{
  "d_model": 512,
  "parallel_block": false,
  "init_std_down": 0.00271,
  "lr": 0.00789,
  "warmup_steps": 200,
  "schedule": "wsd",
  "decay_fraction": 0.643
}
MLP neurons of a small language model. Each row is named by its layer, matrix (up: input weights) and neuron, and shows model dimensions 368-495. Each number is 128 + 32 x the weight over its row's rms, rounded and kept within 0 to 255. Numbers have three digits each.
After each neuron's rows, "fires on" lists the tokens most often at its 100 highest values on Wikipedia text that the model never trained on; "fires after" lists the tokens most often just before its 100 highest values on Wikipedia text that the model never trained on.

L7.up1597:178139127122148158083132201137117087188098161082121127224096097133161088140129173167087132128114220126139159093065134169101156125155148136146086172115195108119148145101103178103128116092149120148122142106082143046157154084122125132152161129159139138122121071101092117109151161037104152137082057073074157135077061137110188082139136156151141076103112219108082160127075142170120114127152
fires on: "20", "jp", "ep", "NZ", "19"
fires after: " ", " R", " Te", " Szcz", " he"

L7.up389:116037055138121067090160104123130107171105111111108118112144175129160164193134154097093149106173158207137155141140153154108164077116141154137108182151069136141120126124121130096149216132145166142152052147194126123191090144102161070111107119158161088117171146122095146144124112162098122088147115133152102157176112157109215111143145177176114191144145208074127118131138166081111141112123
fires on: " and", ",", " in"
fires after: ",", " and"

L7.up1616:180140123151119194115141137158070146131133082072126128166139088092158079130112114152115147060130073158137098115151144100155113113116166111161078117111144115107158130132110138195144123096163123156159117135179132105145074118141075145050123175119134121124151125101123110089155148068146044128082143076163173184108099120114119125110143113132113120127065157131165131150169109091129158140131
fires on: " ", "–", "-"
fires after: ",", " in", "6", " out"

L7.up1648:073154155138120123134123116126134183131148143091093112149117134168052156078172156161190110085154105190150091142149098083109140120138155125083134198119172168180158181120071159146170150171161150134164105157100079136161084137154135142113130102137105143108094100194137140156068176176154103129101118030202133136120153126139155096111140191099160091142144106161100100127207073123184121098166
fires on: "20", "19", ");", "13", " (", " "
fires after: " (", " ", "20"

L6.up746:082088124154083142139145128108130166087138103110112159147145185127053089131084136142140144118171172058083111163104158138129138098109130113119136159137122127100151077151132120151153120092084135153127138158150108115104100069169128142101105137126154194150140115158195129138132105141161184139164117161114184152126145165160099121158081161136160167147095169091144109187132134131105156121037
fires on: " ", " |"
fires after: " |", " "

L6.up1859:227103166089114080128145127146148172092103131097130095189139116104162162194117095137160186140132142087133130085176152077160122174156143129168126073152100146105063154179087112164102098156064157122121141122075123166092119119077150126107161166082084110179117095149112120110097227111133162183132149158142108137097110109157198106099157100154115124153061147150147142116039091064175185171119
fires on: "19", "20", " =", " ", " •"
fires after: " ", "20", " |", "%"

L7.up682:147119121126128156135106069172069088118189115152127139078116141126139129138165109142117105124157187129123119158109109198112138138105154153142146152209123154106123142139183112204179072117134126186139157174206154164124166104186108147145147134160114161119113161077157075111105123091144088078157067140152098111134130096154128174104123147133144159105192113110103153171157157125136128191129
fires on: " "
fires after: "|", " |", "th"

L7.up53:144153164094118169125104197131116089075140152081128175111157203149105047144129192115138141098062103133119132191107084126127097107111118136146189108074178092108106121138177159151149124104147154135161115107158117158144088119188146112096095131119072114088135104086089114069144153104141139178110144044157082129108130135149107053077175121111104115144159113088103107142141114104110106152158
fires on: "19", " ", "18", "20"
fires after: " ", " in"

L7.up1229:082092109157099159116110097126186069135155134123147172158144101124143161123180184114050126129117166185127074116154066153139176118143117117068122126202148127075119158122165164174101078177132146157127065138099155039063106043109106110162106073071177193112061108096117181105157150089118134095145158095172166137130163155072099145144096083124141080126113132117123141147166144152159115088133
fires on: " |", " ", "ath", "10"
fires after: " ", "0", " |", " X", " Pan", " Hot"

L7.up237:086162139123133130149141148114154081093117106109152216178183148150094158108119185157130160139066225106168073117153125154103148079136093144132113155108104132184094068146151128128118105136109129149143122075164165097165182143128141118136137169191147114151145184130155115152103190124083115127156174128067163090131098122149141121149186048194120123233121169100109134144123156108174150129143
fires on: "-", ":", "–", " ", "22", " /"
fires after: "20", ")\n", "-", "\n", "22"

L6.up847:182097164146169146079110183174189100085077084111187118110083110076104143158124154107128142137105122128098093105086121108069181122129115133129097153089133205136176128159109119139126175142154132145103136124163170136100127062167136110088113074164145172118110139158136158082139113109130142125187122184136153144106133056161133107113064105134127122131179133137092122149088111169136116173154
fires on: "3", "2", "10", " Women", " changes", "17"
fires after: " ", " the"

L6.up1528:152163089195154127120173122141098126087116110179110091131139136112136167167162119167149150189123121101169093121147139120160147046127161054066129119148151162037125143095106107114099113089130111095142088109135118107105133099150182114117082157140097145118170133202083108137090200135162143128041156146102150138105078154147162110131106169114103122099145157120143147098148117159119116114089
fires on: " ", "1", " |"
fires after: " |", " ", "-"

L7.up997:183134122185157137085102135087115143117124121110109128159081219127190080105100106188125159086133077114125089121176112170139105159115142179184121076141176172138152157061149109131101125125133081138100126116118159154131164148144126142147154145183083120136164160182136152117130098091062079156131124121119077140146118152155144126132136111092097098210146131099115066047145140145173123113142
fires on: " ", "=\"", " June"
fires after: " |", ",", "|", " –", "born"

L7.up383:112097139113164129150194143179170116104083130128102138173156075153169155110167094144124124097128128140152131154118141199147144130179105081141106133142171132101128113088140101081104104116096138105172148112167070062160166157104092134200101142187146081172193130119097116128115209096205160116170131129077114135157127101151090091092154125099154122134141170173167155086153158088111144100115
fires on: "–", ",", ".", ":", "°"
fires after: "1", "2", "3", "4", "0", "6"

L7.up1617:116129106131181095092145109155131074101149116103135112138137167088195102192070111150132124143094176137137162167111164111110166069189118098163068134106128053155140143175073107077112170115148149110124120082081174134120116159110107117199097167129138126111077071170165100112095094169150112073072132127177178135116091141070193144106128159117168100118109098108075123127100170129093140125140
fires on: " ", "20", "1"
fires after: " ", " by", " June", " November", " February"

L7.up1976:191126135111130073095084155163149109153070137099094169062070103122124101110160073161192156122151133073107101192119191108135141122157107148133125142152179085088177129158095144126112124184175128159134131110128129180143148159140117102087125171162130132142148116109131138124136145090131089071097109131079110133172105118137141119106085156113100159104155096108151127093134153111150172153104
fires on: "20", ".\n\n", "19", " Justice"
fires after: " ", " the", " and"

L6.up1009:171131159138137119130132151120087127123130131128115147152161132089096174115126107057128170142159208101179141135075163120059131091132140135156160106082145154115128083147088118141111126152093088135093075212070179132081134192121110178164144128155162118138121159150092131104059063114100158094052092132112165118127138117158154076095145120160118120090052111063133122056075117103119112087134
fires on: " of", "|---|---|---|---|---|\n", "|---|---|---|---|---|---|\n", " the"
fires after: " |\n", " son", " daughter", " of"

L7.up1562:113134125116087152160106123102158139084103130101120147095125104114136109095108149142156187121157134151135088124113110141155128116150074043130146192099160116185105107147142119056150108141098153117094163214110114127143106050132127085126077169136162170125168089153128144096194150113086189160158145113183107145091165078166106130129151132106123185108121162068081148132122160164125148149104
fires on: "19", " to"
fires after: " "

L7.up584:074133117095144118062152086161121139153000158131152125142126111105077127100147186121119101081146105098171198078093154206114139106131112127181110138179138100147153096123167131103132103120168091134098132087083137109098147165154134112097134123103133090148168116120134073160060181117097161216135077110146171139084119143151128159147085104159166124105095116125117147158100081156174151115125
fires on: "–", "-", " ", " well", " good"
fires after: "2", "1", "6", "4", " in", "3"

L7.up762:143113138135126129187129141103097125100077109130125161169136092069135133096067079156112125084170182162164141180111117078054124089121131152153107131110068128119119110176171124097142164134153142168128122165172163128165175139143118145120172123172150172134139179133167117091116106155193136171130080139127165123103131140136147087124184135143111082096164122116107162044108171148170115106098
fires on: " ", "3", "18"
fires after: " ", " November", " July", " June", " September", " January"